MLP neurons of a small language model. Each row is named by its layer, matrix (up: input weights) and neuron, and shows model dimensions 128-383. Each number is 500 + 40 x the weight over its row's rms, rounded and kept within 0 to 999. Numbers have three digits each.
After each neuron's rows, "fires after" lists the tokens most often just before its 100 highest values on Wikipedia text that the model never trained on. A number after a token or word is its count.

L4.up557:551442508497529460468507539485481519464414455483501444474531439523529515475482523492516492484523501465517470495539525517482480473534530478464499458524485508491439529478557454505570510491504498583499518476575493576470554515433515427499510490561555540439436534504526521445452491465505502480476526490554510492446481526425472496482455470566439497505530459478484528500496417523476452495529504484498543456519540502474551562502526494535446542526516491523542551456454451565487436454483554554507460501447480505501482489524466515507492478502521421518497483533519472493484497519500515457497471511479534498458427530482597581454520429460443488491525582443464435566509505559403590518643492511416453467498523494539485497436503527463521558514557474537498502520445541525541507551569578
fires after: " =" 31, " |" 13, "History" 13, " career" 12, "Career" 5

L4.up864:525530500503523501455409497507459377427476537554503557474504494521470448491554573502479489428536518517506488437520530542499491474515541467535472451486467507460546485491466477435495505502452477569408462558510483484421523555506579566524443482491470535578440474495505506501491516481511529476500513486407474471493533530452511480478489502497479444485428499436519491541553537391511498452509456488482516519487481499423563523443490548501549466575475538529506437549545517483503483453539469563552492464557466467476442508542549503500527493505471556435458538585525426503492479481454511480556471492495555490529469446522541493498521466486511532526448417549538506493493504478487508516524509489522534503471532466449481560441519479493488470491496468530487465523543486470490479528489460
fires after: " on" 46, "born" 8, "On" 8, " On" 6

L5.up743:499446558542563488570476563483449440528478392496457506543533485561482560501479484539494526472555538514499465455458501487448428501578446494554532436471486512516577533502521511532502518496451501461450480507507508443510452527516518403487500516522552457568433511443451582433465489476508543550508498471553557467482403544514502529452488540531468543507568504427535513476506522473489541495522482534407610517524473456481567448451562448498435434532523465485512519446477486502440466537473411501547442502471465592460470495490450494529571567491575466482464508568462488491506492493476494455524446521539507482484392554450548501457448463494494474536424527448487466567538504429585551509501490577468512550454573513536502509500481514453534511458505564508511491448517484515546484485503467
fires after: " |" 42, "|---|---|---|---|" 8, "|---|---|---|---|---|" 7, "|---|---|---|" 6

L7.up179:484496561415532496547509548501481467434474503493560449509415510471536493504519557478467512496558493412345478455465405499461504540515504510503462490428549589471534478508530504526547543556463516497492477483463482473493484521517502465429553554487471488561531490455549537438435548475474481445415430460481528455489459523484473481430515488540501544487417569487472538443544509451496501493465486460443357463530474512508534444492474456533465495466458504526536483476450473562558523473494491505550461544462517422485462517557565481448480474567464518528481478511561525515493500566531584485432545525468491542519446484487443455455489496570498527485439574483534497565485537500476551517526563454528481458559551494487536497516548518517527474488568506510453492548493489600526546498489546
fires after: "." 64, " |" 23, ".\"" 7

L10.up1:504549585504548472516500500482503539532403550521475539489591477591524448482472514494590491498454494511456537495427459539496494533523506495467614526525523387505586460460509497524525485501519522586445520510489493485502526482522514482544511506517493510550475499469540522538529515514528563510462450474469459470439448474517542475409450546525534492489426521507463499469553457505541598470450505577570516471508506544461507553504444530492463422451538521590524524501503534523489508521519439417444399506471488462549441515486483440487537557495533449444492464524432454502445490520555506449523577510482458527544466533501494586519495512551545498444405538517541457577523556514490514547473433420506539398513433457499468549530526514515520520497508481519568500474515524472482609556494493
fires after: "." 61, " |" 14, "–" 10

L4.up567:509509502526519500513536460523491506503466515530430538495503489516507493486494554500560506575441546509446434497482482483489470488471532536517466436477519518559479406455478533491511505464451526544533471461420487492454447467551504486449485531564503486499454527510557473525581584525507512526466463531491541489463463486514472501539556470470474528481495523523403514438565510496424493510522576522485511564496491443471480450551452528504542462484517556463570544504462509465509476556474445473516531482487434510505473566506578495466460482549557511524501446475495462426490514586452522490509538527431522515494407570499525467426557586503591506531471482473483543453479518534536529511495538467489529448540500567501463475623485474484432531517472450465509510514504527500453567523501495
fires after: "," 25, "." 18, " V" 5, " December" 4

L7.up265:443424511490415569467428564475499488454401521539583417470486532470470598559445502514490510423563491445467502512522526492492538546416533531523521491565466531453459525435521500569535523538524497547468454467478457490487509444508488445483495567464475523431455518477535502482490559461480495467517498513511484522492508541481536478356543492525549542485486506523496473482519494497464537528531455452490504443472571614529508426512439491617514492531513446488474553487447446507554456552510494478482494583517521554474428453541529494511465494494421445547508464486512550518482442478519444504502503462514487478514470455520496508508472432478437508474501480416453491579474458457425596509501486511500485465546489532506489515477477481490522500466547449501465516540506541530535520519562507
fires after: "." 76, " |" 13, ")." 7

L4.up639:528525595481387491458495431524514525459458510476432504593503544504405463510511502524505473424516494530501506531412556501455502541512481446521445521517425528481504488534494572497510512501501523515461507576491494517517505536455471477478504451483473488508479455502477476447545441465441449488529522491455580536544450499498546454581523526552463485454481449490485464488516484488476449493483548485481508576472500495610423393443476460498475421564552467542471544470574485570478577497569548507486613498554527481444419521482526532467487521517490467480522487544515486527459541572511553511445451412569492461508453518473503457520509561552481465531468506494533487496569498508500530518583491515479462516531476505545448501539473518474463523506472511555531482508524495554508484475512510
fires after: " |" 33, " 1" 16, " 2" 8, " 3" 5

L7.up1416:598533474503488489536528495479503472510508561545545490429490505516461497422548557524530504505433442512554488442476468503507485475579564464477477465504510506495609591503510457399434441566459548505404477550440545532501400469564604565499517560508477506478546489440517488524481474476463551541531612566429487490507504564433561502523535500526459544484398434496508539529464467513499523482494477538467518533445458482573446490530499538564527463471445549548496490541506496459510506452554483453533499568491489464519477461486570527546543508479513555512517528515496499510521527563497523480462483489493510466442376480498496424416514457445507528532479525533477494480522478491473504474508486435495515483474514505466552516473437497501485518522402551476572546518469543546473543487493442
fires after: " on" 21, ":" 9, "born" 9, "On" 8, " (" 6, " c" 4

L5.up838:559575453482517495512478457519449517407530478602464509536511424470557540564501530504467487519452472535446475434423502503526503451486496516427460441410486441556515468453503517513556505553541491492452429506548498519423441521541506489457457510517473471489456532532476540490554511484524533589469490608452508463520566508470494489465441528573480484465522526477492507540535504528571511549426545569499504412590534564489470533493463493492571533521521517538521459505470533556477538478510500584565486462429533495506417503540491465468467544472501483456519504537540459473499488484494579504450458451460548491509522472491508498392501507476472574514483482518544463483471479483514550401600465498441586528522559522516489527600512473529522480555478455470460506411561498501472473463587486
fires after: " (" 22, "\n" 14, "born" 12, " on" 9, " A" 7, "A" 4

L5.up512:493527412531489485472502486500493552506480549569486530475451523535535521505451459508475519498464508489542524487481539483530529495483509549481584518517505518516491499495492510556501582490492581592503538467450394498407449541554490467517463544505465520525530526505506476548468547456503468592509421484506536467527470481559443503412527514577550499495524451540550460491449518486484502558514516469591523554488465562496534518459550542562498496488440507526528518487576448427495537492518532458483387532527484502494570464494453513483476531554475533521518468512457518509432465593537529451501516510535456496506424463501525567426499513438544473508499539471498402536544508516459570500472538423550516432486460492508485577452463468468504489511561495519500517479503479478552454498504492
fires after: "." 41, "°" 16, "," 4, " Institute" 4, "%" 4

L7.up526:419422539550509580532465453432614441516493554469585389543516450486463483625464502469507509523492580443519483487483520530422500498529528446463499513592487462484540507500534506520519493538477432507437502487444507504512464530473488452429512509481504504512487566466415561431480504517463471458529529477462553505497455516549410473442485469559556472450500439468488475479487500489497620469492532488488555477495515551524496508478488479573436469518478451530529516524436429575521530520521495467500532518527483424515513562475513440476523471474480481502484455499534497555477545501537475482464506521442499497575578496476550495453507491514541491501455503447544518517491494484478570469501544467444447486509492464518495536512580457514548504496592440495500543524474482486510539479561495
fires after: " |" 42, "." 41, ")." 7

L10.up1326:542487564569452522505527502518519501555480573558464555468475547463495519510479424537493492464538539497541531436521494533518475620514456475473492481482512573453514464526601544472495523492479460501506485433468449532497502458498535494476494539499474484509503454486448496506463414518458509506478565513485494565506515514560596471513492503572454545535483590501499496511515548579497493523537607463537490534541567518503461540544528485470466480495437415522506555523524562522503551514543502530511496491454462512516497445565502477560514514565551525490484459430522454510485492565589548540509552520491555481494388421479499558458513488488449439508440533474551467466480577504526524499527487494475540445511565524480442408480507553517553502539572469572547482509458469553509529532507454
fires after: " \"" 26, "-" 19, "\n" 17, " of" 4, " |" 4

L7.up6:480440509465431532425483495542518466517439488607542476467560578530535504560482511447505527500527553447466496496502455454433536578441542595547484589513476541462505500494542468491500538425493574497513489487465487476494512500513484490475510536458449465439420494484519454470453467486418517483478503531572479522474453550472532529478508398459525487468478479496466516512481443481494509455504485521428468409472453519550489483522510480455513434523481511518498459472476479531506502470468419472485492516505576463498495547565500522526554511516494477554539490485514507502469492447528489473464549500506428464446510525525492528487480476485434498514470476481521481473531440499452510503514519495469496538566470553483482544479488556415491544450527523449476505525531501532566565486499468
fires after: "." 56, " |" 33

L5.up1231:529487576470507588438516566466503484499487569532540479530505555507466501543527519509450455458573436533484535481524478534483566459474508549525528496557575500505481485467586516536484508534545489513483430538487424506428465461456513421507540515443596528490464465494479560512535556438463508507488494487523582507467451507523465539458549499541517495464485507499538453432559494543448499550516446466514488405500521495452402515485453565588516531483518442418506533465501485584513476588458447489528525477486604524516543531488528591496511485492574503547514449479498497495443439530524528509498538518479506522487415465426525550521504469491510469476485507543487578540517554609410558505473520426442514471533492502516513484489501468463512506441504466496438486499473602490476534497537514
fires after: "." 39, " |" 16, ")" 11, ";" 7

L4.up1406:505471481553433517498420484494533472508482519525463510467523466451506456494455586495555536494531524499550503489474479472507441556535540462500561515512411512547491494418503505482491538505465577465464485467520537556534563503521483532568520422539544515585484523499524473542551467542418500541457572422480527470476566542484562492506515566485484453445489469458542498558486510505525504517504544478492504484570481554437544476529515551445415530551423492606451501539504458523479494431449522553522503537484534545492470525428481492459489493512541531484516475493501526470485438473492504436550457479459445531499502444463540503535515449517471491532510488491569511532504547500471493553517448542512492526432505502486491464462518539418459518466485481522596468459588468441491535485535547
fires after: " |" 34, " Sant" 12, " o" 5, " a" 4, " 1" 4, "O" 4

L5.up556:524437460516455493464502554487490485436501470502462679467510486476473594517521546514493490494418437508501455529438520474533491535447523525505506525473510581560463532400458443510467551519498536462492489513491448484455516505418477450502535452527512534497431535516576498455493521480480443485483521519508453485567591481495485491533546540508506443499526461492539527553531470501493497501480504527558463435500503462481475505579466550503500461477556437510517503478481486498486529488492443521477493532539578511439464551514472487516561589566547449450481461468531549457480466463504524509481517402520460520515480470562457522571495515509458461552540453479494539406470524507419488502479500469423526414467468453537569439568536546564415534508530485507516538469495424523549460464532473
fires after: "\n" 19, "-" 15, " a" 15, "–" 9, " |" 7, ":" 6

L5.up1303:477493535496385533482485445548519578520516517471529529529424457526457532440571442541447522523467481510468474433399512491500529460501492488470524473495495492525485587537481446588542539445552522478561468556522465483556495528443456511576486430381520468508426505512502509524478525409448518453510594522453464529519411520466473503489571468492413441507552459483512489422563520510507472520474465489466623487512469481469492489444553474542477493468425572503480515479486510531415450579544470458530470475488484528475470530422507474460542517490481496464527517465429505534556465490560519546524420578466503492557496431518511523495474470470503558511481529457438529477518521460449497528522467500505489455557489458518435474518510471477510504490509540526432447430525492481541507503490429
fires after: ")" 18, " 1" 15, "%" 14, " 2" 5, " 3" 4, " Q" 4

L7.up1112:490462509499450536461442517498502455430466518501543477493475528477478560550476540510483498430493489423492523505485505489453552558384557532511510523554498567496473543392540480551532536467519435544430413521496470543489519455457509439499505607474462507440467518516513478504528508427495472505534575531485499566517449569509522433401546496483542530509466548511446450485497469515425542489542407473563478450461593559514514480498407463626528485514544480499482524476500485496528479571508470493440465532541565516505465480541511484511518486509469483579510460471518518501499460516497505501481526524525482462547454509487540527514497440525488500469512414479440495557500440495453580484526539477488469524522513534560492476459471479483518513472557453480495516583497506510511553518594484
fires after: "." 67, " |" 18, ")." 8, ";" 4

L4.up812:536405501531510527482528504497481481511548459538566513533511449462543415513417539594445480463573479490494491493602552436423466427482481538495565490508531474500441549466547498506506503516445471567465475441547449490497518587513510489517534538512496508487494483480492538462467439494478541559493506500565501456528524493449467534472441459461523501427469458533451501445531462544492453495581466429563485412456509482552517494506494527506504517512476485489516493446460474488540536449459548538526406545488509584445516600517490470496557442527538542534448533478509484527520517487527510568516542505549522443468455521426511563465514489520450562518461495537488518534570504511444509503506392529466515477575536527544547529533469486536468489494591516460469445474501453504511505518560502
fires after: " career" 17, "History" 12, "ography" 7, " History" 6, "Career" 5, "ground" 4

L7.up739:485511493419502559461470438537505520490469474523505460446560557462513500489471468476538466425495599571476558537528433571539492482444509484499402511503548492508543570506464565454522504562513519473513545495502503441524450561448531534512472490518523498553559460499563513465559473576487532532423474512440496475436535546572496494437489581412479542477487465559505455462465505457506541485541552515483542523480524513544536489444468539491508465537508498524457482571484553472531596533528522488512474521565494455459478436496551572469457466543504547485535488486501535506559534492529481462546469503483441545499456516523468454498477488517541506589457574556489456475511483483492544471574517478533508442473531487446483473454512459477426488511517518511484548536508600496490511477547424
fires after: " on" 31, "born" 10, "On" 8, " born" 6, " age" 5

L7.up1105:475491463461440525486483549508483422480504508520563503526486449429531530535495499561475494525445517460490554427482517452485568485454475493443461510505488547541507461528528511489517563534459501508502512520520493534482494470491548545554528510515461456506543524507484585553463406568469497579490526504445473548530559492459487486550453440527514588458475498518471517470468495517503513523527471534513541537504462533487541464506481454534516469559510509533479484583486512562585531507498475416568449512602435471512460548470527531466539512445445557451483563504498454531503494520510500475504505526475542519463541511529429404433573439485439560583530598496481451499485520511584529537494495460580539548476504462500481488543462477481481495531485511446529486475510547458427482593540541
fires after: " on" 24, " the" 12, "On" 7, " |" 6, "born" 4, "att" 4